{
  "num_attention_heads": 5,
  "vocab_size": 32768,
  "norm": "rmsnorm",
  "rope_theta": 10000.0,
  "init_std_o": 0.00683,
  "init_std_up": 0.0348,
  "learning_rate": 0.00194,
  "weight_decay": 0.055,
  "max_seq_len": 768,
  "max_steps": 14476
}
MLP neurons of a small language model. Each row is named by its layer, matrix (gate and up: input weights; down: output weights) and neuron, and shows model dimensions 96-223. Each number is 128 + 32 x the weight over its row's rms, rounded and kept within 0 to 255. Numbers have three digits each. A neuron's up and down rows have the sign that makes its largest values positive.
After each neuron's rows, "fires in" lists the words (lower case) most often at its 100 highest values on Wikipedia text that the model never trained on; "fires after" lists the tokens most often just before its 100 highest values on Wikipedia text that the model never trained on.

L4.gate691:066122070162116091099097102099122099136143113156143094127149113163171121118048109194150151129138119137094152200155138127100081170103116177064109116142127151078126119117173090123112157144130156118061134186138122136095130117189144184106179088165084167108081104142116128095074117051139099127131105105140092106121132138146158149134138110141124079145160198133134130183135133147021126103083
L4.up691:141159121185135081105102187132160081139147115110177068179137128176179142131120133161067037133112096084152132140097142080153118128129188137114112158126120169152136120107101126126111139141098140164077102119175146096077123145087102077113151147136151136129126104139132141084131150147098129148156157071121145123149096133142105129198110113121084099143103097155108113062134114139122058156118
L4.down691:088154117161088099107191064177058078101101101162145128132134165112168121152168149083144092157129137116138146127124129082162058118112133168177110096136111138122088141140123142113061120077156146149100120130106135214081099138168159096104163157162070083047135100204133162150148136108109083127152134123134137189112156151113211119160132151157164126119166141102159083064107091122147169085072
fires in: "of", "or"
fires after: " one", " some", " two", " three", " out", " all"

L6.gate668:137137156076097167136162140092123119166201091175131157138167161155178191148121184123111082125180111128167138113190137047125093128174128095147081100070125126106154130104121106175172178138125077100096126089094103184124098184176119167141168173131123131089114107152087149137079101092093129159102141158123151086175120163134193140165111176196140104180123182109160057121135125094115113245161
L6.up668:117153175151134125112160142138091126144210106143128113157157163112167128139112125174049068148108175170146100165137126124045158137175115143149169157171110121157070097117135104130135115145127178116120090088139138165111154153088113161093123136151153109139131126182154119151140130114162159109122085133142133118126135150197128145165135101061087073187146132164158066105140109182159159104090
L6.down668:052178170138094162186176079140119114145165131121156170088126130096083135157144102147113138164145140173166072114114062139142122120088121097112068129161148152135146157086124114087130167143066166117162135089048122137118080152146150192128161157164152142136076148133137141105161134078118154179137130169172143156138156116095113138150145087148110081148197200159129018086150106174148126190106
fires in: "of", "among"
fires after: " one", " some", " three", " all"

L2.gate789:041086130093107132218175159120146133179158142096118162131169123165107170116136063138146104110116106135135157140129106116122109093128195071181170067145109124136177122135173095106163085107119089169178138134120091093134103073156103071104154157132097171138122144166119039111128183135097102159109106079117166145193146140133151161153129155189073114125159114125109088136122097129164096075111
L2.up789:076132085113115157188143133072146114030115153106147152040124123121131152098097178210095123086092132065162103111172092090110161120149145166135164106125088145132143126106157112154149142124135114116125196125150111086153084163117097176142114126127144192194099108149086082163151030122081107075128102096119110164128118136166142146200087122143079111117151118106157100133111164141117177144135
L2.down789:132141144111175094129133094153125129175114165145129097168076096121099052184120131112123160100144124163130150102139141162102109118109198068136092115129155139120147184126131117109083123102094105114129138091144166067120087165165214129112093086126095115178211163172129146102173093131153076104097134131136157087174142159129114151128102157159166103109091123174070207162088120100089091148201
fires in: "the", "s", "his"
fires after: " that", ",", " where", " when", " if"

L2.gate520:137126116182111142132112125104190123161114123068085098135163117122103082139126130146069169123119116170134133107109180087117181103201166129087129133066124145130176170151121102138126077128145103099136101136162114081101197129153100061045102179090079093118130158108033113197137121133133168073129065108097124103119177114097188110113083130142118101117115168161182109146069114101126091119150
L2.up520:114127136146141137175122131121168126074128115081130142083112115178128130088105137132175115103129112136137186141168111133053112084062097137179103185238072115157078167157175129114115155140144145143125183114113174157159123146122146163160132113146063095124121089190206105114104128148115150163124141078116185149130110154138128143166135147132071116081114092166069053141151192174098110119104
L2.down520:158122153127182134152119107144077091118064142150117125094112160107102119105088148119166118119180140155089131126136172132092156104151125094145165127132148116124047191133116099130104146097120162095171134112128113115095176120093134170167124122123156075026156109167189111107137127145136125116175157138155161084154062161084128145152142080113165087146088103091141151164110187088159149182111
fires in: "a", "an", "were", "in", "average"
fires after: " is", " were", " was", "There", " race", " as"

L3.gate284:126173166137131147162123151105148096158108120103112176144152134141155114154087122138169152104112122115173137133149120090118157140121079083139132114081122140162173093149158146102102135137058128160213117139077222183136156046072096153135140159154180072150098107157121138100086146142118210177119125123189113138138102102149113165107127152104117107136099157196200163133113120152104143156152
L3.up284:111087151161127120117158130076199090177136119108104149124107147100183100070086190176109112158112142180157117107086122118124133144063154152132098082123172107194164083150137152072146115177069089094120099111178151102152083093118177112143112123102151145101118109158142141130119193146151077160130139129136161078131096109181128116128114155101103170214114123168061145115139130037126095112140
L3.down284:135055116129091124157106139129151119096133108091137113108150142100198128124077133190146173169119189107110103140163093074115160127157144136149092169136122136161105123211128125080143133172079156156159139074106163162135119155130175119156153133075140145097122104135193163090097057112116124201171090133097131134135140108122082074096183102097110124211174127121133133129098145140165053137125
fires in: "as", "from", "sport", "since", "air"
fires after: ".", " BBC", " of", ".\n\n"

L3.gate811:200140166152143129147078108090169157069088175134106131113128138106127125113156139146116138158163133105121190091160120111156184150173064157174243120160117128164171123118124076123102160106143070073171159165115119119092128141157096105160158165158120112157202148125073180123123127128151082075133178189075104163025076108150157108111093179070100183160140156128119109055160079108139124140103
L3.up811:195092165188130149160171203112136122145156148204112092151101086107120136090162142131157103215216102162108123099071109141147153137161097136130139109137112185131077106087157115159093126111185188116137164126104132088138106150167168094182085143127168147072169119111134097121097111168109097093145137128115078079111123164105069149129048176138108083130132145090071086166125117140118049099120
L3.down811:106133165113144115132135133095102157085142091146101092117091176086164129130168175108193124139152050158153131112150116155175115145139058163081173097121162110109107130104204111106139170160121151072118203183170112115069090071154145109141113104081072107098194093154162121141119098140114165070152105151088087144137073048167109180079093142154146141113135126103152160143093117121156135123153
fires in: "the", "s"
fires after: " was", " is", " became", " as", " be", " were"

L2.gate577:148103100163135127102091171127158117138125101153176088093187114143168062144094125114138164167141132194085118128097119085152061161094078132136199126164163141138153200109128088191115098120142122077152082134092150128183099122149128121172124140141119162144149134115108084141127075124129126134140082091164111094148098101102077168115178188130083092139164111098132193178081137132091102074101
L2.up577:109167094154180124115122182175158156122148124104108121081160098117052119091162108121160134140183121164178102103120063123155128111095108170107170124150190193135176086131153123100175126105170056103110073100132135094109132102121115149079149159127131122184146128114172105164121107152169111137143120065151105129159115167097108075103142109154135119152031136169067161121152145084133108173160
L2.down577:181160153159086136114095114140119149157116115199116133119132107105117131095108170140123138090194086088115168123132112108091144159165130133161136150081185078091097131203133134125094122163098123160128089140140127088152120146169175124166102147124118126147057153180093146147155088122088138148101101060092097146133093151184100148159126076140172143116113136115167101115102067113163100115101
fires in: "july", "october", "may", "april", "march", "feb"
fires after: " |", " on", "1", "On", "|"

L6.gate6:163125134196138135152165176145075164072168125135088093137151107152136112094122093108109134104116145111154165145109204107125112125121138097135152146075160075129130088085182153097097108098083136145118142119128129122096098097123103058114125164200130119144146123054085115103155100127129128151154134169104057115167140186191075143174085081132134171159136126109139094108138172127183101137164
L6.up6:124131109084131079163087081171168152030125078107096145153093083126161117139119203107151113132166108165054119067026123154101107101115092090135168154143121053123084166143114151189139167134169083119140151124149061104141149123114181124074162142156127129126132112133178160082126120128116183173144070131101103148134112153124159109193105122135130158111138064120038119103199141169184066160078
L6.down6:129089100146065116083087134178154190089121133098112142078172126107199129124151142129091158147151088175163102102121111102140185141137184062098223089114120131115082193139135127100160162114181109122103134134133146136123110149100132095103085177153135113097129103162158172112074082070123114151164117128079142130128103153099152118160067141158116163113110131102074126122136052073113055108098
fires in: "a", "in", "the", "an"
fires after: " was", " as", " been", " and", " As", " is"

L8.gate238:094100087104115138113126153136169150039087122088096094153108197122133129174104203056136167037118167153204103149150061103128115171172163129161109108133123146129121154063146141150108072106136108132133161093101084089118141104108127133124105115110176196127169141117136123150176123076144098172135114127094116125144105167111081078136091120084097153164107190113160139131116118118131119060152
L8.up238:188096140108134170133175174167119147076170100150130145132153143130086149125106109141084127152160192132131137115077141143126131142141118140140135073124162082081102153128196128111085146106143105111067126107138155132114177115109103065178064099077172135080180101142080077097136080151126122086183142156111139096060071148195151119139126134095154121083104147033109128160190117110147101119102
L8.down238:131141124112106180126100144081111127120121103113107107099122133048116146142112121107109109078143166132153151071189098181133127104085172111130120119139120127146165141123116116086090140139097195109130127149121101115133107123186145165124093157099179129143148182175130157132098107126122106168117163112104098135175172140140040081135154116075083138136099144166168179159103145133130165180184
fires in: "he", "his", "she", "they", "also"
fires after: ".", ",", " and", " where", " as", " which"

L2.gate683:160158109105126139147116117152131144150114194162116118100180089145191116138089106152073118088167132119099105144152106081142094177189129164105116125089156149104236143124163125123086083137156129112162153088096095130153135162159126119166089108148148117104140107181083082151116160102099121149120142145113097095116113100166116145124133134156169127154156068153114126060163142181144098130078
L2.up683:159145045146126134144080118129155100109152119122146148132159080110138089120105163163105070128124174156093101129098078064170110115148102137120128108122116109122191107134164100157126175065098117126134147093068117092075112120133167127175067121129126135110097100097098102120160059166126099106129175144135120083158197121131196125143120110042152101143123083117179118145137101125059089176072
L2.down683:077115103130165168132171083131123078171135113153080068133094112133157092079047106191084125101174112105181143174193132101145090126188158184113173113073154154124175146102119056166137097135168192132176127126092119104117129134143107112150135114199122088119128118159134135115081169094171127169133112154137154107059141168098141103096153159133158053109146113208122093027111145158169109145089
fires in: "of", "among", "age"
fires after: " one", " the", " The", "0"

L6.gate81:129101060154145133105115185144128156063103164103153094137162141141160090155094158100145159118103181146088136152075132118160122155193151060094111184136121132162087158105167093114136152182157076147148198132163140145129168132128147145103085078140187155100126157087114111206138173119071086069108121111138133160089149071151119122134085150091126166110119123174185073140119174074141066170118
L6.up81:113148101170150141099153114064145184091143159100144131070118136137139156168087099129102089119209123163112120132162137098182145061157124109109136104081155146117124129216127148074140088191076124160133143176117087094104153149125109141162127053183160140082171113120110114107162141138113123106110157107076097160089099107153157141118127157138105129175214149113100100150085121103150140136158
L6.down81:125082122153208127151114124172143108097085164129101166113104056087149149142087118112197117084098127142150152101132100137121146069194097141070153159122114096211081114105127138083111084106186101061114163164153140123109064150118145111110085091119114173118101120138158114125109155146086090133099114133100137115146104152120105102105137101053191139121120150196142118131110161060124175180168
fires in: "a", "an", "american", "of"
fires after: " is", ",", " the", " =\n\n", " was", "),"

L8.gate343:182117163125119137136107184099135142099086113139182190119115142087105052111159076133104161130136152098109149123130172111113153134086134177152168148066127129089220113060127119126077131087086080069108127052165154168192121130077174132140114161188151165160148111127149139143119154143084114114131174111169104131114069120155059115134148108056164156201122148123093148121075102173131152167153
L8.up343:108065172079073093147150090114124175143100152186151170086093125168092123121146186115166111124107113130114178119131115111114188141124158120146159169108150109074123099086120121092098094172150124147143118099143204111113161186120181121140156126160160132158131185127112136143133102134138146086130096163082118109101155187105104126179148084161068149163099116111100149103077094100129087136141
L8.down343:146143122090082107161094144080121231134065080141141143094096116043075120140117148217149092121175152160127160152091113118113179075156123131102101094091115108120136120080161118103144092145122100100112098127164199125085152135120189114139116114187157144077109117129155113119157126155134182106158103050122131116109087159128125140160191113095105123117147173135130104115065061179145126140108
fires in: "march", "august", "july", "november", "on", "february"
fires after: " |", " on", " in", " ("

L3.gate184:109130077141119134108034125118177087100120124132166143120011105134137113147135032171143111124110150149150117085182139097111055175165165105129144153151107143111106120109093113161075121036110106146131154079099093141111146152109142083092126182136133084124118180085136126085153157126065162158134170119046166149164117141118163137151129083071083123138198104090145132160122110133142157130075
L3.up184:162117154104144130116131094099133124116119132143148149114111194191116076087127120122177144108101159142139089106171179150130066158180101150134173144100155135121164194121138123143143125143038175159102162093123113163119104085164189114142112085146164085132153104126125141083164090133111158035106137186121131154097107099110100123051165108119139131135113120147142083150112118101140142147171
L3.down184:146166124109138098136041140119111087138140119177123118120090123125139127199129076120170098142050058073107137156108133154128080120119070134136118098100133129127117144174133070132124103182105104078152127089116125109053188098107148100108147118166124101164087128153145122122125125159150117132138150149080150135127165137085146141112146106095107143172115187183125151177178147152099192150119
fires in: "a", "also", "with", "in", "born", "note"
fires after: ",", " ("